Part of a small language model's weights: 101M parameters.
MLP neurons of a small language model. Each row is named by its layer, matrix (down: output weights) and neuron, and shows model dimensions 357-420. Each number is 200 + 40 x the weight over its row's rms, rounded and kept within 0 to 999.
After each neuron's rows is what it responds to, as a language model described it from the Wikipedia text at the highest values.

L4.down100,214,245,292,212,221,227,217,217,205,235,219,247,160,89,231,284,199,208,185,230,205,174,188,213,227,238,211,189,193,178,214,178,221,180,219,245,179,233,196,203,247,220,136,164,184,208,172,195,206,214,230,169,161,181,156,257,160,220,167,224,220,288,232,232
Word after determiner. Mostly the adjective or noun right after "a", "an" or "the" (central, large, new, early), plus digits inside numbers, codes or coordinates.

L5.down195,195,140,185,186,192,188,231,216,220,115,145,154,205,157,286,167,259,165,211,207,216,254,227,223,216,218,256,182,198,200,195,175,186,245,260,225,188,170,189,249,119,162,176,243,227,130,222,181,188,224,199,298,187,209,244,278,178,186,160,167,151,174,228,185
Determiner-following modifiers. Adjectives and quantifiers right after a, the, most or a possessive, before the noun, such as other, total, following, different, notable.

L4.down1339,189,195,175,170,217,163,208,210,187,147,113,157,235,192,207,174,227,233,187,216,219,232,206,247,209,208,209,201,196,164,251,207,184,167,238,175,142,180,203,215,181,219,208,192,263,130,216,208,176,219,192,192,191,218,199,250,235,169,215,254,200,197,256,187
Prenominal modifiers in noun phrases. Adjectives and participles placed after a determiner, possessive or adverb and before a head noun, such as more-established, widely shared, original.

L3.down2095,228,213,191,267,189,226,188,183,221,40,247,235,185,206,310,205,214,179,155,151,240,151,169,130,110,197,160,222,199,228,148,213,219,288,254,254,186,190,226,240,210,278,221,289,202,154,112,173,195,286,125,127,212,288,162,242,162,190,208,132,140,237,212,233
Name pieces and table digits. Second pieces of accented foreign names after a capital (Z-á-polya, Z-é, Sz-é-kes, Wł-od-arczyk), plus digits in sports tables and scores.

L5.down1907,157,204,181,256,196,118,143,197,146,277,166,210,191,172,229,169,165,185,193,176,183,228,119,238,258,192,245,247,239,231,237,229,263,280,176,215,141,260,185,173,175,173,198,102,149,245,267,182,192,176,157,229,187,171,231,245,249,207,213,175,188,250,145,162
Occupation and rank nouns. Final token of a noun naming a person's job, role or military rank, often before a name or comma, e.g. manager, Brigadier general, trumpeter.

L5.down1543,238,137,236,234,261,188,190,174,250,146,273,233,192,208,190,182,174,135,178,114,205,234,189,134,207,232,172,240,174,170,191,209,211,223,139,171,210,191,192,159,220,203,181,238,248,172,228,186,140,189,161,128,195,298,162,244,206,177,177,151,101,163,226,224
Digits 8/9 and place-name ends. Fires on the digits 8 and 9 inside numbers in tables and measurements, and on final tokens of place names (United States, New Zealand, Croatia).

L4.down2086,171,159,205,120,206,185,233,213,228,188,248,178,189,207,142,206,218,213,169,268,236,175,231,238,195,177,212,202,216,154,206,200,191,279,160,241,232,208,155,183,233,196,195,194,225,227,253,230,187,205,206,232,215,246,181,178,198,196,140,225,223,140,236,184
Passive past participles. Past participles in passive or adjectival use, usually after was/is/be/being and often followed by by, to or in, e.g. recorded, known, chosen, located.

L3.down862,209,190,214,171,195,205,201,239,167,290,224,191,210,237,261,280,231,201,108,198,194,217,160,225,123,294,214,205,248,260,210,202,194,160,218,214,184,233,169,183,167,254,199,221,147,233,230,222,175,216,220,156,221,178,173,161,155,237,103,182,188,283,290,252
Noun-phrase heads, name fragments. Mostly the head word closing a noun phrase after the or a, often before to or of, such as delegates, expected, party; also mid-word pieces of proper names, such as Cal-vert, Gru-nd-man.

L5.down1119,188,201,241,191,228,243,206,207,199,209,198,158,193,162,192,203,225,233,228,195,137,152,223,225,162,201,174,117,241,116,81,217,223,167,223,293,189,209,224,187,247,188,194,190,185,213,233,161,197,159,114,155,236,197,233,203,186,217,199,207,218,193,212,202
Number-completing digits. Mainly the final zero or digit finishing multi-digit numbers in tables and sports results, such as 400 m, 3000 steeplechase, 500; weaker on final pieces of set phrases and names.

L3.down561,214,263,158,101,224,218,215,193,212,215,180,155,224,196,206,188,196,70,245,225,234,116,283,174,151,233,175,307,224,275,242,230,211,145,226,223,171,167,204,191,184,184,264,148,245,229,249,179,184,183,225,256,179,232,189,257,185,180,167,248,127,185,138,181
Clause-initial quantifier words. Quantifiers and determiners opening a new clause or phrase, often right after a period or comma, such as most, one, some, more, A; also subsection heading markers (===).

L4.down1637,227,188,242,254,217,152,217,177,192,207,168,197,183,128,230,201,206,162,259,240,186,191,198,137,231,203,203,239,193,230,237,208,262,184,207,282,212,155,136,202,230,216,165,166,205,174,202,166,184,233,186,161,206,140,157,184,269,192,202,93,268,189,177,249
Mid-name letter fragments. Second-piece letters inside unfamiliar proper names, often after an initial capital K or S, such as ä, ö, p, j (Sch-ä-ddel, K-ö-ppen); weaker on words after as/was.

L5.down2519,188,184,166,178,234,219,112,207,232,182,156,193,249,145,274,258,194,201,179,251,195,243,211,152,205,210,227,206,239,208,318,184,174,159,206,263,141,202,188,243,218,196,217,135,183,209,168,195,265,211,272,217,256,200,242,138,137,111,184,158,205,145,212,126
Mid-word verb pieces. Subword pieces inside a split word, mostly third-person present verbs in plot summaries: the -s of drown-s, craw-ls, and openings like s-lept, sp-ends, plus 's contractions.

L4.down1938,238,210,236,203,215,251,221,173,212,195,202,222,216,261,181,138,164,280,175,111,163,210,136,229,149,224,144,193,117,173,241,176,219,287,172,206,153,205,258,252,170,161,225,226,157,185,237,253,233,232,200,228,128,293,198,202,198,287,224,243,222,230,192,183
Predictable word completions. Tokens finishing a predictable word or phrase, such as Latin endings (donum, officinarum), consistory, throne, humour, plus digits in sports-table cells.

L3.down2434,205,247,180,210,152,203,202,219,152,264,203,172,130,186,227,225,277,104,176,171,212,238,175,196,253,247,202,166,175,195,187,232,160,228,215,236,238,178,221,220,148,198,253,217,192,231,246,240,197,181,189,205,207,230,218,242,154,169,179,194,209,102,278,178
Noun-phrase opening modifiers. Determiners, quantifiers and adjectives that begin a noun phrase after "the", "a", "of" or "in", such as much, historic, many, physical.

L3.down1529,213,132,209,192,204,236,243,215,249,202,195,204,174,131,203,200,253,244,253,202,236,183,220,160,229,161,226,205,205,295,224,198,179,151,220,243,232,165,226,163,136,132,205,181,192,124,200,208,155,285,117,200,198,148,177,238,197,211,177,187,189,265,173,170
Final word of noun phrases. The last token that completes a multi-word name or noun phrase, such as British journalist, New York, Long Island, nineteenth century.

L5.down1945,242,232,229,247,231,138,316,165,226,138,223,234,208,218,204,163,299,153,170,179,128,163,198,183,217,185,193,197,189,252,222,133,167,197,186,250,172,195,173,189,193,164,185,177,129,131,182,218,196,196,265,166,176,168,222,275,168,212,225,172,173,183,165,208
Digits in model codes. First digit after a hyphen or letter prefix in product or vehicle designations (TA-4K, GOES-2, S-10, H-2B), plus mid-word fragments after a capital letter (Tufts, Bipartisan).

L3.down302,234,188,240,225,160,199,297,162,207,185,181,252,210,205,151,155,206,145,262,212,257,187,232,228,195,168,192,228,186,249,242,162,207,197,185,238,248,237,151,246,185,140,211,249,214,202,124,157,182,160,211,182,210,164,290,184,212,188,213,192,170,189,157,162
Predictable completion tokens. Tokens whose identity is nearly forced by the preceding text: the last piece of a name (Spiel-berg, John Major) or country (Saskatchewan, Canada), and set phrases (went on, it was not).

L3.down1090,218,265,152,188,195,193,308,244,169,172,147,166,133,208,246,162,170,222,199,239,239,159,66,218,179,208,179,223,171,207,193,172,256,175,182,160,232,252,195,208,251,244,178,247,257,201,153,164,146,212,193,86,180,214,189,186,181,162,217,202,127,251,162,159
Word and number completions. Final pieces that finish a word or number begun by earlier tokens, such as the last 0 of 100, -aya, -ily and -idae.

L5.down1395,202,185,258,162,139,260,192,176,185,215,170,140,191,245,269,193,251,228,191,189,137,188,280,138,238,206,200,144,253,174,217,211,151,243,190,194,240,223,99,103,203,171,209,170,176,201,277,210,215,287,199,164,144,150,154,157,218,236,231,184,178,246,197,226
Predicate or appositive onset. Adverbs, negation and qualifiers just after a copula or noun-ending comma (was not, is also, probably, one of), plus year digits (1 of 19xx, 0 of 2011).

L4.down1468,189,118,193,187,238,231,172,283,191,197,187,201,209,262,191,266,156,175,178,242,185,158,227,209,167,253,191,280,276,196,206,144,201,132,180,204,185,118,223,180,178,230,159,210,197,252,253,206,216,188,238,198,259,184,174,183,243,240,207,296,182,173,143,187
Mid-word pieces in tables. Word-internal fragments in tables and lists: middle digits of numbers (24,3-9-3; 13,000–14,0-0-0) and syllables inside non-English names (Y-ı-lmaz, Q-ay-yum).

L5.down397,157,132,219,357,181,214,275,241,182,114,137,261,152,251,125,228,187,145,163,205,255,151,156,205,207,222,130,186,197,223,289,158,212,231,240,189,168,225,159,179,236,186,127,167,227,210,223,216,176,146,131,186,247,149,234,207,224,187,232,214,170,188,234,253
Biography continuations and name fragments. Fires on the word right after He or She in biographies (was, later, subsequently, previously) and on mid-name pieces or closing brackets in sports tables, e.g. Qu-ill, Mach-a, (FRA).

L3.down2116,204,237,248,220,178,242,271,146,157,234,213,215,124,208,194,196,226,177,192,220,174,170,165,210,167,174,223,154,245,151,207,217,257,167,252,254,188,235,165,266,206,236,211,212,210,173,225,246,198,193,157,197,254,286,290,263,153,179,224,161,237,196,102,185
Second word of sentences. The word right after a sentence-opening subject or word, chiefly adverbs in biographies (He then, Camden later, He also), plus Such a and There is; weaker on mid-name word pieces.

L3.down829,106,165,196,182,231,199,175,296,241,147,172,191,199,237,175,202,204,211,245,254,211,198,188,199,215,249,110,188,150,202,279,262,245,196,248,183,217,196,233,148,172,258,269,202,170,272,104,162,259,248,210,106,215,186,208,136,202,134,189,171,206,173,190,185
Modal adverbs, word endings. Adverbs right after a modal verb (could also, could thus, would certainly), plus final pieces of split words (extrad-ite, infilt-ration) and digits inside numbers.

L5.down2270,237,265,174,265,175,232,185,204,172,195,165,216,256,219,207,205,244,209,226,231,218,201,203,271,202,300,182,243,209,180,163,172,197,180,213,195,173,133,135,173,213,216,252,156,250,178,214,177,191,242,127,196,139,136,236,211,224,213,149,184,159,173,229,202
Quantifier or first-piece tokens. Determiners and quantifiers like some, any, no, most and various, often first in a sentence, title or list entry; also first letters after headings (N, S) and year digits.

L4.down1569,225,270,180,169,202,259,216,199,169,153,265,206,103,224,215,205,214,144,217,202,234,158,170,212,164,225,161,214,160,185,177,128,210,163,229,143,190,121,156,238,224,212,207,301,214,187,172,192,248,201,210,119,231,224,187,223,235,208,216,219,157,163,148,166
Name-internal fragments; "ever". Mostly second or middle word pieces inside proper names (Wi-w-czarek, Uly-ss-es, G-end-o), plus emphatic words after auxiliaries (has not ever, there was very).

L5.down90,209,170,196,160,222,178,270,122,160,197,132,185,208,200,234,159,191,159,183,235,316,178,255,238,189,190,240,242,172,173,202,177,133,216,265,221,176,173,149,189,168,239,219,269,194,175,212,193,200,211,183,154,161,214,178,254,266,209,147,153,256,146,157,186
Final digit of numbers. Mostly the last digit of comma-grouped large numbers, such as the final 0 in 23,000 or 7,000, or 5 in 3,255; also mid-word pieces like disc-ord, confl-icted, should-n.

L3.down1285,179,199,220,206,149,216,165,171,232,141,235,161,159,214,205,127,119,205,174,178,229,163,175,180,133,139,201,177,185,167,190,210,165,174,135,166,216,208,177,243,213,216,148,275,203,195,170,210,246,184,164,66,156,184,237,154,191,238,189,292,188,206,219,236
Word and number endings. Final sub-word pieces that finish a word or number, mostly before a comma, pipe or period: last year digits (196-1), figure digits (4,37-4), suffixes (annivers-aries, ins-ane).

L4.down979,183,236,138,248,226,221,135,182,225,188,174,265,183,223,233,157,182,222,233,273,223,180,112,206,136,216,195,146,129,250,176,214,174,139,219,208,139,166,282,142,174,188,159,170,135,227,78,209,210,96,178,174,180,188,262,172,176,230,241,165,126,188,205,152
Mid-word continuation pieces. Second word pieces inside a split word, often after a quote mark, as in He-id-ler, comp-are, un-int-entionally, plus occasional "and" or "member".

L4.down1791,227,216,182,172,204,190,234,194,201,190,175,230,272,206,198,159,190,172,249,197,173,216,266,155,195,161,165,211,218,206,230,223,168,190,163,174,179,146,182,216,131,186,217,230,234,188,258,187,167,196,214,242,180,86,167,271,204,231,244,201,206,205,245,225
Quantity determiners and numbers. Quantifier words and numerals that open a noun phrase, often after a verb or at sentence start, e.g. several, some, most, two, four.

L5.down892,186,139,184,191,190,179,152,185,147,217,225,223,154,140,206,215,208,166,184,147,189,107,134,221,208,231,227,206,129,167,203,261,148,254,179,161,220,243,226,157,253,208,168,119,246,224,157,221,214,158,153,185,272,144,148,276,204,212,247,276,290,248,130,193
Word-completing pieces and digits. Fires on the closing piece of a word split into tokens (lin-en, reop-en, thres-her), on digits inside coordinates and years, and on verbs right after a name (rebuilt, retired).

L4.down961,208,118,154,186,210,246,157,269,205,139,107,224,151,204,211,175,250,264,256,130,187,218,211,180,169,201,129,228,170,219,185,160,203,216,150,207,198,185,175,171,159,204,239,179,183,218,184,196,226,233,280,209,173,223,198,143,259,136,119,223,151,242,135,155
Word-final subword completions. Final word-piece that completes a longer or uncommon word split into fragments, often in names, taxa or technical terms, e.g. Sol-aris, Licin-ius, B-spl-ine, obl-ique.

L4.down2304,196,263,174,219,235,259,125,235,206,211,163,171,185,235,220,230,171,248,244,235,211,236,138,231,207,259,176,192,129,175,262,178,213,275,105,94,277,231,191,258,268,147,212,200,183,164,123,180,243,181,193,247,247,167,160,143,219,180,189,248,191,191,190,207
Mid-phrase continuation tokens. Words right after a verb or article, like not, no, only after was/are, or nouns after a; also inner word pieces and model-number digits (Monos-oup-ape, voy-ages, Ka-27).

L4.down515,139,184,232,218,146,189,104,143,157,225,234,183,182,135,227,143,205,167,163,235,206,280,181,249,194,234,276,184,223,223,233,195,239,239,189,175,138,203,191,202,221,106,235,151,157,219,251,257,191,93,211,229,260,195,219,239,234,174,215,194,209,257,155,239
Role nouns ending titles. Head nouns closing a compound job or role title, often before a name, such as general manager, security chief, development coach; also agent suffixes (gunner, letterman, brewer) and spaces before numbers.

L3.down1996,197,212,196,189,185,204,201,222,201,205,196,160,148,227,196,179,171,211,157,178,174,201,141,199,247,199,206,190,116,202,171,251,189,237,211,186,252,225,237,252,180,183,233,215,193,155,229,128,177,183,196,240,218,145,247,157,123,187,149,139,168,235,235,158
Codes and passive verbs. Two groups: digits or hyphens inside alphanumeric codes and names (NP233, TH2, TA-4K), and event verbs right after a subject or "was" in biographies and histories (was diagnosed, was decommissioned, arrived).